Weights of a small transformer language model.
Architecture: RMSNorm before each block, rotary positions, biases on query, key and value, tied embeddings, normalized queries and keys.
Training: a variant of Muon for these matrices, 900M tokens, 6865 steps.
MLP neurons of a small language model. Each row is named by its layer, matrix (gate and up: input weights) and neuron, and shows model dimensions 80-271. Each number is 128 + 24 x the weight over its row's rms, rounded and kept within 0 to 255. Numbers have three digits each. A neuron's up and down rows have the sign that makes its largest values positive.
Before each neuron's rows, "fires after" lists the tokens most often just before its 100 highest values on Wikipedia text that the model never trained on.

fires after: " ", " p", " a", "-", " V"
L5.gate92:110098158145140109130169090097106160131131106090106107159109108114154168119134158131142144108121156115099164148119118122162150168134152137129144107133119104144150150146126090135117113174153135128148113108131138148116124139137142150083159173163102128121101155146171156095100112136147108170116139142142170107113141131126155117117139166108071128158120159155165145152096116080123109144111127100127158122113159137101128144124118121167098149121147117163112132101092135161162153143082163122124109170129156167104094115128127156132136098152124194130158120151120121110144113162142166141
L5.up92:109119125163151114091143129120122148179099150095132144098128100125148172108106089148108140118150140137111138081142137138128118140142114111125133117097156117134141142197152094168141121127155108130143202108169129155123124162139094123113149096129110102099147119142098169107116125128131085156131134132131120132134089118209111173107085124105154133095122112087131138123130112152148164144099189160095140128139138162116089120125102124105102123112121101117111184134151115170132130151102127128121080107128163148134129120123077145152111148085111126107098086114095144126154118121124093138

fires after: "t", "th", " T", " g", " R", " G"
L3.gate426:136124116116093169104086112127161149177133160137117166121154134125162106115124101120125143133124109207132129100126138126116122101158114115092133116153143120187153130160126159137069138085126093122081122097139145156119152134158162112082127123146132130119143131128128114136113140142134183144080100124149123136173157132147160100147142127090137116158164168072137087127164136122165127128131117179093128125140123130141126103158162146109115104139133158111143134111091137135142159152161159114147127128116145136138112129150128070122101143143097109094123149171104090122122082177139125148
L3.up426:107207082121136100147132119133184164134150094189126121161131109104135148157106115097167116141138136147124124125170124138166132147138114126148089144111140152131173126141156069126119119167150128153152097134156109142122126118099167148129082133123121106165117131151132118133119137144138170135097081102129137093104120113109075112148139155102058131076129110120135146179146152134177154154123108151127097115123103142148145152128104134088143135131147084107153074164134141152113098120133153112167107106129121159113128111119155117140134117143135086123089142152132142138151163113114159154

fires after: "il", "par", " O", "ol", "ff", "ig"
L4.gate783:149123159152137091144140085163094118136168130103139164099102163104142151125103146124136146147094147094106123083129138141139078091095132144103132125148124092162149080137141110143127115143082110126122105141136103118171107149128130100110113130124130134157164106093080119141148154154132080156169111174087118153122091169125115166106084119136155077122106133159101135128162098122138126117087160140124136110154149115108140096154169139110117172132136208086113157103138144129119185146111154104144101104137121119135149118171108139129152125160136113108097117071105090113133072105108133134
L4.up783:120110146110099105119166110130182124119115140125118155143141158122183162169127122115102152090121140113101119100110112136098152103118126132128120167134106116138094115135171126129186109115102122107113147140120116118158150131112133135160163103150148122104125129129158074081152098104121140139181105187158164133116114140131136065117130140143133114158133093129145139123133094128128137133091163117107152179104137116110115120135114105144151129140125148105121105134087151166135169136143091168119100138121159128124170166158156125120108141062106140129103178110161118172142136134108131172

fires after: " re", ".", "ach", "re", "A"
L4.gate964:165149144151145107125146107117111096125053091150121099138148124141154119174131130124134142128086133104097143108115175111175151159119135069117147121114125147099141113116132094141098151136133139103163137152111112127149145121134147123116153147138175101145111153123094134143131120148170166140093153124144143111114111138094149125106149106169110115149107101129077100161146140129141137118097113139119119150152130048125142111145161156176144123143161123176134135137126084093100094138095140123114131156126141129098128161170094107142148142105144117131150136136148129093130094113147130132
L4.up964:148139120190116106147102134154146182112092110135113142095147105110140104100121178144148128124140163127110120106141119107179114178139104103147109106180111153124140146122125148149099059134110124131129128106138131118134099104165132123100129158094126129114145128117126121161144159162180104157069106175108133157155109175112140130086117154153101109174120099141120136120149176138134137096082104141133138156088085147129152119140103096151085089149112159134090141149124119114127103144125105164122121126121092139159109129123140124131155169124110108145169117155125121093166160105151117094

fires after: "p", " ", " p", " Pa", "to", " under"
L4.gate923:109120131140152134123108137136143167134118109114160167111149160166155155091125127117199134128135148105122083108137155146148152112145137124126134139144124104109150147154136127143150162143156155148094084110164136145107118170114146125152126141105180130129140109128171140128138107101136113116131109098126138101137120125130121156143116145134115073131089107096127143125110144104162177186103123120120179170105080123106145151120119097098112100121135103134133118114091162122115139128114126149121081106134144134145141088144095130127145123106128155105126132153109149111108096119104165122
L4.up923:141193126142138116112113111119134152171127165141092139106131101136087111100147134162122074114149115110084130126149087149136113139090117162145153132129164136154104153080132113145121152115148136131131103083075146116140161108127111124131144121165129133106186113169142132121158145100124097110129109157140144185128191157137110146149116139141113126165097107153097122094135201147151161107122117111075116105130124104120110132133105184145118162119168146147141132094130122122130133139117162148166151157129158138099130132159138115147102103128144148132119126148132171174139116093114101134

fires after: " the", " fa", "im", "st", "ten"
L8.gate253:109126125133183122116125151065157116137131142124134094134097145105100080130103094119186115122117170117088142116127140132111117132132140095109146080151148137152118094157081137127181128117128141154077126124143141099100133112118136127121111162141149145147109140077082157109125094110096124142102118116135095096093099104116111116138087112096116109146120124109116115123142133151126157141103152116106144156105127128132133145125097118147141137103104127115118142114168082120116138131162145122157112096088110134118122111126120124081136121091134108150158163122110101131138110139148145135
L8.up253:129104163134140128125133115140093141153094131148106139128077120137144122123122127122122082142122127108130076105113116113107174160136153099089155105154116116127126129149128152135113142128103127133082096167135152126137153135146115111131113117133128099116113161129118163148165113124122101177117080084110086110123120142114124115101153168112099101133132105139139143148127137145114099113141109110119098144126120132103104117143159096122094130146149121171153162144168103128100138091147145147104142167143142110185077102147112147132125139118125117109157142160139139114089155172125137134

fires after: "'", ".", " of", ",", " and"
L9.gate1050:119106126090136119125123111134174081122091094120124184154156111113143074163099191112149110159096069118129164097160124135127155160150126111136154127093127116133138140144148120149120123156181123103146141152107140127139135140135090149155110111143141134119102120120076147120134169131111179089135102109157125111099110145077132127126115164112141134113120105106117152122140134121112137127120103144108130108119130143121131084118091070161075112174086122077134135118130180152140115124153150114109136164145099126120113131149141154104153108115115099146145098099127104101154093157113117149
L9.up1050:110107096100110122122122162145161110117131159175127138134140150107114091097135120146144149126165116174124117174103083131142126120102138122096099102068136158115112135081154186125137133205121161128144144126084150130173141151129110155118142141161148185138112103116118121125112124125135119154120153124162100130146080131078135120124089162162135108086132118139116163125130124161148150129112143118144162101168138166101073116136146135132151097134109149177158106111107121137109086132131137114068138159145157158104132136104151141136148179135141121117165104158109152110114133107106140171

fires after: " ", " tr", "th", "ra", "cu", " Un"
L8.gate765:097119130095128147116090140169125128132134090121074099159131137139115170120113166116116147128114086104155094104141148128157158102127150131075097158110151125101142130130102114134136147166184152079128150123147116119106116165119120121158126150158152111147139137122118129130157101113188123101142122177139110129117131110091107152124099083123102120127110136150134145123127108120101125186164138155140127120113147100144116179136101099143133154148096131111100082157137139089106100144127184127119107138133129118116130173060103188149090111118130136081092114171174119096122104137129120124
L8.up765:110182110099153129098133144107106174114127104094124129167127108133106097119133162135160137119121055111173091097149129135123140108148129158165135110149069111150097119116097130134180094060100137112103126139108114128086138120086097131147104156116148121109091142134124146113138132109077139097161109113120123141127122123153152161129107141154125106148128152106106096140126136112165128133163115133163125116138138124127123156148090086111112142105175144148129182148109126144150115146147153096125092121136095111105155148119107163129121126165116134109097096128135133142129132091134150159

fires after: " ex", " be", " De", " de", "L", "n"
L3.gate672:142101131128111109126102104169126099099147101106143101149171136143099122131108167146160132106133124097152105159163160134130155149158130093174114140120129121113176129085106077154141117157161172145099120161179161129105146126150141171107115127105096133145071124128123135176109118107147112136116142137127126138130156107121136139151162122139128144105116165127125197183134116115134152094099112077166173152124077115106189123165122151114153175126125145143136089120150107127135178114157126152104143173082106144117146141157135100126103160119134096128118130155094096134123133152113118152
L3.up672:155124123106141095143162116147125103129111091155128143113145160149199137123117130122168132135118124101168122101140118122106112161121176111154121120123143118141134108162181137136131109159150129133144115173092129116110135153141125126136084113174121105129134131161165155140166133131149132114113128119160168174098134094137101119136128086126101161107095131147096137159127109127099152108117146117099132117176110153118132097158085113098124131136126149171101095125140114117144135096160113124099133080133147122135164132139099112146144115157149098146108126127165106112171124162114143087

fires after: " G", "t", " B", " b"
L5.gate511:100152116134110098129120128102145154136148125148131166135121134121092091103136166128114101125122123170111137104134099136119134103112114122107150099089168104125106112157151120123057117136140107153129138162083160183130125138126198140116143156134125163143131109131152101123123116120129128112146136111097120111150131125120176118125117134089144129121150119150162135089125157139132160118133068113107154147130162114150133119160133132107118164132131090078146169170124110169158147183117148131134196102107148143111098092111120146125141112099178121140121102125129129136147149173109097145
L5.up511:123120144108112110158140102122124152120099108128122117118144107153122146090116159108147141138187148117102141155098140169093122106099160151131131137102111134109162168100126108097111102158132125111124151142097111140145140146107143103109079156120147154200128125120129140125141156108127118111095105135120076129162128169139129122125107091162135097097162111121127117099160140154162156141112144145117134139099158112164115146143149091096128095139142164113141162150135104176152113120132146127168147073055124112128129100106139129154131128117155119128128194125096160121156140123127090135

fires after: " in", " As", " ", " In", " P", " Con"
L4.gate400:105120132126130121105154132064090140148103068115124121118119141176117128086126117137092099114156153132111092119097100149165156140162169106149130131130126131104125150120094130118143147095094154100111176127130155122066085108102159150146126161165131126152099135129183099111149130127104100101114128110149163151117089172142103079147136179113134102096122154135100103104104088144125157155111105075121195122099131103139133123080120101088117110116104120110136156120122156101169083125117105091128089071140103122120131141137118113116126121124138117109132096095141109149143181145103156101
L4.up400:138175159168175141151154134138120133111125133148129157132118177108145126117113141172141129104123123137110108123125128141161161099112148161185141173099156145122143078123126166172106144117119104158107150115174153127110148153161113165103090173185138118156142149168097162122134107120123109131101162144153147174131183132128126129165089126110136127137103103117128140126093088160195151140131168112135108094146170090160109097136135099137151098130108128146088133093110107142116126155124154128132134151122102086127119118122101122098107131150101162106110150157088145181139082087097130158

fires after: " P", " p", " W", "w", "n", " "
L4.gate31:095096154141176148110129134114142123153131114146139133134136119135127109116113084154121111136143127122161128108071149111103089099087172159165124127117119152080089133148129112111157159126135135107140144152174140126134184157116103128137134130159100162128113133110154163080143090163138126172096115132166079114127126144129110148104069090125111072120099173136123135134092101123154142120136111136136174084095177119085140116141168124153083108108096156170119098142103121113100145127104139163121151121162125089131083116111068106147122087101140149157099116130158128167153141127128145132
L4.up31:154144084119066149108178091130158162135133122132142103116178087122126120108117134133119130107137150107147061111095167137118131148132100128142137144133133156098167132162129161134122146137088145173123144116134083115091115114130127098109170103140133112134088126149089117166143137148123129129133099153124145138121126136149127137132150114126108127146104174106094139119139113086152171116170132112136088125178128146114119112145122109083074128098164114138141148101150141107133106134105145165127134134119096126145133129147146138106104129134113142208128092134116122128191146131147160129

fires after: " =", "s", "==", " ==", "ception", "el"
L8.gate1072:131112137131160092151105146100128118125119131147161096108126113101143120123123151167182119144165087157117113162080116146132128108102130135152082154150170106090079133147133122145123114125097130096106134107130123115125086105112114094152156114102128099146134141165101106127106093119151139098154095103093130126136132146107101104142137133126077130129162111116133136145152057111115162134121159158128147114118108150118101065121153153075127158114104164143110134202137100164112094134152097145136113152113127116145098109136137116104119124148096181069137114099092096173131160138101099131
L8.up1072:139122117159147108124125118134135147072141129143101120149098104107129104163120135144113118136125093169156166143151107120148119101150171109152121147127141123120136149143096121156121163125121123138108117112101111107107141135127186058118129133114088129156146124142094155082122070107112141105170092098146134110131164121154144162130106124122104119078155168103120110159181099141157135166094132110091160106097131139126141097123178158155145167132084101168141122135109127151118131122138156154129157153124113102108114119101157094122090140153100134128186131127122163111117172079141051152

fires after: "ed", "tern", "ce", "y", "ba", "ci"
L7.gate917:141107167134166101129109118138137177138145125167134174151112159114111155141128173167068141138136129134102105118147138145133100125137154112089133146131124130122112119195109169086105139150142125109129162149179168118138124149084114112108126122109162111160178145080094103158115132156121131122136154124133143134093103120108105102138116120106103168162180110123139116136087070172134150107156149138136170090165079113124166161111109108072132132138152121100158152113100138146121141102172122132106142181151136112135136149114110153141119093152162124114111115144116132081125138118088100129
L7.up917:097109175143127066104127097107133159146091094142150084096105140082093166121096109145093128111139162132160155132120122127162145134143134094155099123101137134153148134130086153138110149132109100137158139085127129150158119113093170137100133150161140106124131173112118099162146092133116115130124081090106113163135146117122157128140128094165137149137133194118148133102131144129131122128117154099108132076156151103075102169110125094108115119132125142162177153163120130155112155152148131100127153142107148113139089126153126192110134149175123143128126116154104119117121156096145133147

fires after: " =", " Be", " se", " he", " pro"
L4.gate126:106111098128149119117142109144116151134089087123096116129117124057100096115114146149166156186067121146132114154129122163090130172111129153137120150115160105130139129156156143125142109107087148155145149117126107107133144145163086083111094107092119131155167081119115150132150091150130148105116153133114107102132141155104151138095123143134163136136148131148132153152127146159092094079117103129157148107145113175120097124147140141086114127102128110153154116144108122107107132159104113086178096161081136169117144154099094112153148128101130103117198137166142164135166103114109056110
L4.up126:110097075125113125097121144144118138150089096098163129119101146116119108123115149121152088126129153114099106103144168127135095103177159095163113173171105129116109129168120132146152116096134183172129101119139122139094124153168119093167173096087103120098164142075161123108123130120162086099095124091101183112127125137101118116115144121154103120131113148122123139165126136151056088109163084098113136131122156153097134128142132106093122113125105123165119146117099112136140092122122108119128125126151109122129115128158086163176130113095139180183137146132153121142167118132120125127

fires after: "le", " E", " b", "en", " co"
L3.gate378:156163110113106126148141148148148140177137137103163160073139160086098112146103103087128140128157139138101124138117131175093151119116123188143139112101161130119113086089109125102077139112119148120109097102121106167106109158118152098117120108148118115127109135109168154190154101135131129124115085117161137126138134132097125104106116122144130122112121119132119156145111128154173144099088134105113111103102175128130146115166136118100146153117123162102194142117117117158151122105112136157113085156120123102153166147149102102093116145155102063144172123092136129158130100171156133117
L3.up378:162076133132094142141102095093147092143113138126121151127108153160150129117115103105081124130155108145157142141121138101117148152101156142131116181125130123164143121176117154100128164156084153102076168134103155164127118141133155128141104143142150095128133115138138108112137096109113150101125093112136140117095121108118131112081119136135177079156195116153101127097121125119119156090151113108114171104118121100099123132139118109126133131097114100104128112152143119077116152154093102147145148123117149090168157140111067126117154148140134126099140092125118130134146077128121099066

fires after: "s", "'", ",", " Ba", " Ho"
L5.gate28:132088097115133158130125151138166130142126105105131143151158086135151130127145146167083099165157092133133145147135109144150099122181123121114161145113150158135115147114132119158176122144149135102116057106132135069102131150128130085176101137147139152129154132106144126166136104115123120110137127093150161100111116130130149138156114169136127195138111101109172154141146103156154114131126125124097102097133106116119131093112126145168136150141138175128111124120166094137101140113131121113094128143152121108136085093112079130113119136150078128155130148142146118128127070084060142154
L5.up28:150149119152120155161137109125143135129176151155152137151143125164117120070183130139112122137138127141102104139127136149126116113120176164164157157127107147082108157082101113164142131111123140145143132075090136113146130143111154115125147126137132164132171093129108134124141134123100136122143142122107136116108120140156154134106132074136117131137143153143145139155069124181151131143162175114103101131134083142076113178136123149114145117105118085131183110111141105133103083119092118138111099132127151084136144105125130140174144122129136144120107084097134132124065139149120134126

fires after: "ce", "p", "ed", "lo", "c", "man"
L9.gate516:134131134149103112149105121126155137118140129135133110124086151119147119157107170097104149114126158121092138102131090171085109100146120138117174135146171131128137100131090135121126127121101139129142145129141148153163107143161192114108088124126158090129176108118134153120136144166141101141164100098110146153067125124087152129125118083109123126135150116113118054142164159187126183137104132125128152135099184106130143142153107099099121157122128099074132124150139117099109159148174114185075116129140164121161106149122141161144131107099122096088163146146153143124122166101118107117
L9.up516:123120125137163122137151165120122156114130155116162118123096145091133156105114165097088107093168119089141135142135133141128176144123111123106102142150098110089128138133163142153071140120153141124151170083120106141165190132110142083128148137126088130095157112126117118118161151094098146116146104099123142121126170144170079135138207119148114126171111131131095099117191133172126131095132077146132105103180144117122107114133081141105088135141111177121086118113164119140079127136121118113119133129137140184179163139139169123142116118100144133094147151119131119115129123125139145130

fires after: " =", "s", "ception", " career", "el"
L9.gate338:136128085153157106135138124128130083118143119144148110162101127095110120115165129143132111147100142111138161152152178120134159114096144116169103125133157123103181101078115136194105136126145117129125134119153164164129080118110164098144136126108057108114121146120130103103159096090130158132145092111121142114166120146174130145167143137144094150099142113140097137174158132167120148136147132111095162114160084137092104128135105147109154101123132133119128126139126107116101139132095167124137105156145111116090053123123156154142137138129150155129125133135120163120110142105103123132
L9.up338:114129153106110138137089174082168099128130105128150105111123128144138110104184129124133116144146088125129140119116138115114153103110157146166087126113145077169162130096135091154111114129155135134123141127154102168122125103119144108121159116115082112145124146111131101079122118141166160098140126119120124137119107128080170131179127134158151114145138154106131149183100119133138137142140102119165174111126121126103140107111152121164142165097160139086075151140111149105131107152122106104156098107124129112141111136160167102115159117144122148161148117116130149099127095135110109130

fires after: " ", " La", " p", " P", " w", "s"
L5.gate441:157121151111158147144130113155161139143122134129129134099118129126152143145182130112145107115157116135066135148139130118127139145108151123122104169161113142122153110147148098115127124139112143141127119137084143138143141141136107179173106114134136133105125111109139130091107104139123099147117108099150116133111169161159084103172165146141129141124099150191110145127090135123157169186131097129122154118058126165159183148111088119142134108116134140141133133172151110122132105043129122165096108159128093154144126136107145151149126107110106115111124170113115102144173146142103143103
L5.up441:123115091161202144051129151118132135147126134143117148101170097096144107128111092114152097132172142145107130101145132164107152161123143158151101107124149123138132196089131146135109129115177131143147149173132085100093164155140141128130139134140151153126139118115065179136155123148130120122109194120168114143151122117122116120121119102122145138125168189142134169143109120146194101135128118133068141122125125128127126087100109138118105139119104078128120136150119115127115105135140160170161142125124107106095104154174115141098073117108158120161108168146135144119125132118101169146

fires after: ",", "\n", " University", " 1", "==", "%"
L3.gate67:107149154118097074106156124115118131150175092121126142129152146126104151159110148089160166120114155130113125163128129147109133116127135116126112137124104116085122122114153082133128119127135121119096121131162129132171100069126123091079135107110142127147163148113156127092175114174166136168145161159129190117144088122151158104164145134121119116166106147079136142171171085125098150174085151148156126097097129127184150131149094088153137151112113114135135122084090093142084128135125168096136118141119113124124161111126134076103129123118173102109131158129145146096068169147127114142
L3.up67:170101131158144103153141141095104175162119093120122128108146103141153187091105147135123130117142132161149115107111123124123149131089123155111150096143141145117108149102136137117159128151138141092113095135153104137103090121113169094153090115136137136133100138152141111075135114086110097122119142131146099121140122142107132090132146143106106136154103189101125155128119159127147151109130151118174168156141140127114150141145098098154142126121122079123085133081116116104116163105085167098141132190128087120151163140098112104152148121114129118170103117146119107140143130116139114165

fires after: "\n", "-", "ir", " and", "con"
L4.gate580:137117140097142135097112100114127084130166186121131156146135145128150134138148122117114187133144133102078141167107129103113146165153139066121099111137130126121126168126115116116132115183146090107128080120133152149150131084133139158119114149118125128096107122160108118116119114162152153139129102130082169127084129105120180140182102167140156146089112137109138137115104125123132133094109137110158165133148091131155145112132137148156159139179105069138140135154130149149117135158088134107143135135115120126163146122136120172123105150144083103118124142119095130130134140080155102161
L4.up580:162109103128159111130169098177137115095139110118142132140150155076120181109129117162121216118147088111111118102105127093112109122127115134099131124132127158139124134130137090074129142135162133124110101124123136082124126095113158132123134111129072149105090156112131116110116136156099159172147126145122101098134132108128127150139150118117099151091127141139108130101095136100138102144133148108093125147133091112126145132135136123164150110141137111135155120120090114107134124143139141118131088112121153118180133121186119180139136143161113161090124180110152138155138146120142113139

fires after: " as", " is", " became", " was", " into", "\n"
L9.gate837:129120145105124102118152120122129125165136109142112178129132106070128127137136131154139090159117113121142131119128151186113128147111117077104123152121122141137085128131116157122118088102081110146142128104121141132116105146139137115124109090111092127125123147108114088087148127113114119139134136151110156104135103159090139124140120179135104158111080166114073138104123098117121131127132178156099143133160080094139107138123161129153142143155151111110087135126120161139150119106122113133162082165146116097096118131154163156149147198117146136111105069124147106132087109108111149119
L9.up837:134148098142111114133104119134075131146100135111066115108062131147119118087110146174117128129129121172108129137140105129104132100138125111130124120149115116093117131096104081150148140159119126147093128110120143149123184115083106132127142120106155140157111119123125160103129111115140146086105187141146109159111139125152094143130069106082195109127075118129116145086123164123147101116114105146118101130134120074107140156112097155121124139125163118161126136135117145151150126110172159128140145172105160110160123094098151105107145157104123103127148133114135139127133139127093117150

fires after: " ", " Pi", "arch", "ch", "g", "s"
L5.gate953:152094161120171117124128132100096177128164116139132117121131131131090186155101126145131110184148104085129094097134139108125112109145140110151133183153113145131144175175130194185076127134121133123162135122105145128133124101190137137081140137171140175120147119157116128142147124116098159144126142138144133136118126120159130108165095132112136126142070135129107142139124072105179128129167163146173177095105146136141168146148149152133124156100134193118123130129137138156139125131120128135065111157124097115155118115111096131129140072110132120130130152162101112128118155134149161168
L5.up953:134120124120150065079109136140158129095113101131086120127106151139122114166135137157146102148146133173097141113119115099146169146114133129120141087143186155129133143067112153154134129139159127149137154148093109123098125122157174121140165161162106136140119139117116144139094152151164127131145133117114117122118064118128153135126138106169147133124115122119116109113121146195129116167112158142127119126167092148151138084152171117141105151113143151092122140169148106127142136145117100083168141103138109067118110119165143161137130116125153141115128162126151118124122152150109126073

fires after: "le", "e", "ver", " ", "z", " E"
L7.gate940:159188123116132117144127109183102155146124146106143132101148128133049101127097083127083182120119140121147129157110172133104162122136091168142106091109133124122136137086109123141118106147086145154096093127131104140131098128118096080148168125122135135109143112129126092106124119126109170108128115129146125104141148144105123153109123154125135091181136140118147126112125098122148130108123104120111128117111111116120146125127153111178121093113119145115094149162148091160121118120116091135161138172120153062109136121115154125125135159115121091167163102092100162160137105118113157130
L7.up940:150112108141143118158104097074094086102095092180144149122164176142132141174119109139103135129140140091127135099139170139106110125156159118149119100136122094102138064132123145102144136144111059109099080111160119135155112110142150128134138158163152151138140103165104159112122145150158066150123143130135104110119100150104113104113125112160124076131108163121125079127131104132122112128106169146148129117110130112123122116108124126127120146113124122122134117107082102171128109130157141127160164121137120119142120148139152089135117112101179135147133091128122108123146145116126072121

fires after: "er", " mo", " south", " North", "west", " north"
L4.gate104:115126127138073139184118115100096124144137132135142163119150127155124132110122131161117189095124158143135112099111120143135159081169131170165127091121115132088093165116178146147098120105173100099120092140133147121118157118103127185125146061101130149141104139149142114070189146113135100113084152164136155129129112134127169127120129118097153099110105129127135135152149135163116114127169103139097106143088142101136111099102142121157144134181139138107108136121158136118116135141134136093115075085140159130163137151146116166122144145139158084134106183114149170116106123122151142139
L4.up104:172125121127046126102117126136180169159123144143105136126152086112155114151156140138139110122158157128138135155166144128114131162154114122112156092098126126118108129144154163148085125137106112110147086119146188142144122163150125126105126124141120124150100138157121128144134114094133083122101141122127121129117115140096093167098124142131140123145118107143138143102150118128159131114115136119148076111132118131129128145061106127166124132146146130132130129106149160149114069094133161136154143115139162174119101139119155127102165142131129077100136158134116078163105117147100124145

fires after: "-", "\n", "---|---|---|---|", "|", " "
L10.gate370:142106115099137134159143097119080151159174115124123128122149126152144123117126148132156126173105108124078129124123106156117141148139148121103129129165139121163124164100125129139155115157134113140180132144103147112136099111135155157151200106126146122098141140120116091133115194141136116129146138143082159075117162118117116125093147155105136144110155161071127118128122094142126132116124128158097130135148118106124125121140139161141141118179117091141119115130164128119102097151106130092111117127075179128140160131164122166134087101167147137100152114137114141111165171117110130124
L10.up370:183122093102106136180149109130100090131143172127113129131118120144149148119081092166147123146132112105122147150095165131154100154136123127138097136135140076111109092148156089094111132139097135146152136114124169125172141090134103140107149131088115152086118106108093114145119149106150108151145066134105131094102139116134115098110135153143130106118147127094114151149106128141145095151129159128159161146157116111102184167115115120091108115124118140096103137129104188144126133109150104120062124124114135126135147135139171155117119104123119147087109134138152128105112132123127082143

fires after: "w", " W", "W", "ur", " found"
L3.gate386:111091092162150120147148125095122135126141147130118109150080143126159140072100108142149124153182139084157132133123127126120152130124149147109125125150149164099113138148137149122187104121097117142109127085156112125112125120147100126093131122150124110139122141155115120085122139142144126154100115126129120129124118140111098145150139140146100096125155136077158138118098141150143128113174131153114127158138115154099138126121172117102082115138133128115119121173147119126117102124164173147141144136074146128135069142126126184165124137185120140175132114123135106128121141096102094133
L3.up386:085103145103126142123163101170140183161132114092123136113151125094133100095109142154096113152085155144129134155126111137143117185128123139133128146109129138126140115104150116131180123131131164111133130135109107164124100148147110121072108113119092089111186138100131137132166134119155144127114183120137132114118091151175144079112168107068146141144143122127110100150140149111133128141190139121120108114147119171129157138146134125147153119137145178164131120161161116109157139130141105137121126125144142103164120155139143113111138112116096134115102130126182066118157145178145142093

fires after: " dis", "cc", "c", " re", "con"
L8.gate870:126133172162104108072110131122115119157123122140149109153122171144127144108141166141140112124095132110102148118135123122131140141108127093116138093164094133148121110136113074157126139143162131111151147151117170095150121156099111058070153093150137111134102119130120112151134143088104142096133089102139145097151116113160107100136121160134126111152141114153190120084115117123146117116112130131191108172124103110110122147105152146143103147105135117110128131118132184100127102096150176113121110170132107125112072113111135156131096133160162104147080101088143136135102163150127127132
L8.up870:124118146155168116147113119130116160154124189142108111123104145157120136118114130141148134135085128131129145141155141152110128138116150120138162113123103137093127169122081119111098110111120119128143157155182110094150134109102117104119139123150135130125119157152116149164127086114113126123149131095127124139158187162187110124163156137151134135139153165150128120136086103130110135152123100123147112134139140139152137109117070151099111164155153137123151157137168161134120069111102093111153129096116114125106143119132164158152163166134122128117107108112162143132136111085150123130

fires after: "w", "f", "th", "E", "ver"
L7.gate799:139114092159140161113119125125138108087112143175115134093152147172095141107090119152133101118145100109142124113125151142105129149150122093130095134111143096103139107133115139145101084125121152147126144121174126085134130135185125162154153137110147123102114102067143153138095175147142146129128099136126119120138079109120117123143124125102118129131152157122127119086137112129157108122119159127161135143174136141131126165095095132149102105147088128157157159103168111143138126143113139086140128092188134107155100119136117177163121165089149134091119120134139136144113142127100164135
L7.up799:124138129147135146133169124116103121118153140150151150100118137120109130119127093122097159102131160108129152106148141117132100148127146145183104147147122090150106126141138143107102113156140133106120108135122165141097146101150158103125157134149141080158140145136147107141093121121136098154129114113165138138184085119127094171159132102113108083118113104105162149124133131156145147084154087165116143095189131123153152121132098156100124106123164091090138138098071127114135139140105145101109115083143063141165108096140130113151142154147158195156144139139102109097112148133115146187

fires after: ".", " ="
L8.gate465:137109101149178164155122097092116087120109142148146112167126138098103110166129178071123134094128162122106114107114132132119150125115129142151129143126092155104129129121138111119130105143144125113116159094137119146160119118172125101131147110117110111091090127124133129113119120123116126077148100103103101095116114102107144153138193128114101108154128129149108156173091144102067118112138083121124106136088139128149127148166133126084082135086098133114119142145133158106111148139132132089154091154154146114107121141120133137185165141132164083116143172146129124126108144131088127121
L8.up465:141126116123138100143174113106130114069113090136131131152142069155120126160109174108144139152105118142161126143106142101118139128172138075148101153125123111151154074125092119139153100111116139123126119093113173100103126125121148110131142102135119140173130081122126156097143106108110136137126111134127132093173117109117145120144111107182132121128176137135116162178135116163054171119151125103142159125109172146149089122085093122124127165100145093153071134137118118098112103134123121156133119095142136117100079116130131074169142162124119108136154139108123133137110140104130112134

fires after: " ", " de", " East", "-", "L"
L4.gate471:081114119130151067131128129116132076124132133116123118075146113103142146105118103104104133140089142098152116114103109105143153128131151184164102090157101099114135137085103126077127117114142146090135114130136066118118131148129091115121121121142159103101127133143141133159128103126067176096133135087102138095110094173083124104119151156144118109116144124135133143114081112124153064144168118116145128105153126143091147145101093222120126092134112152109122103102147109125174163096135115120141103151098115140085123128118119116131152137090129080125114128148123098142093143103100119113
L4.up471:183120089093127104145110097113131109104100111131109126120154150134140112122148133102214093122120118135181124105158092134102147139179118098101153145116143136140146146101145166162143123115145112141161162137092135122124166122145105093102129151115116134143105113142134106159160138125170089127136112171139133142151118108157116143081090126139107172128084108135135093156098130142153110103102162137174117131107081135109148144149122131130127129159117113127119132122125154165135148179100105103111144123129137156169147094173120156108111139134155121149133118153128121117112194157092134099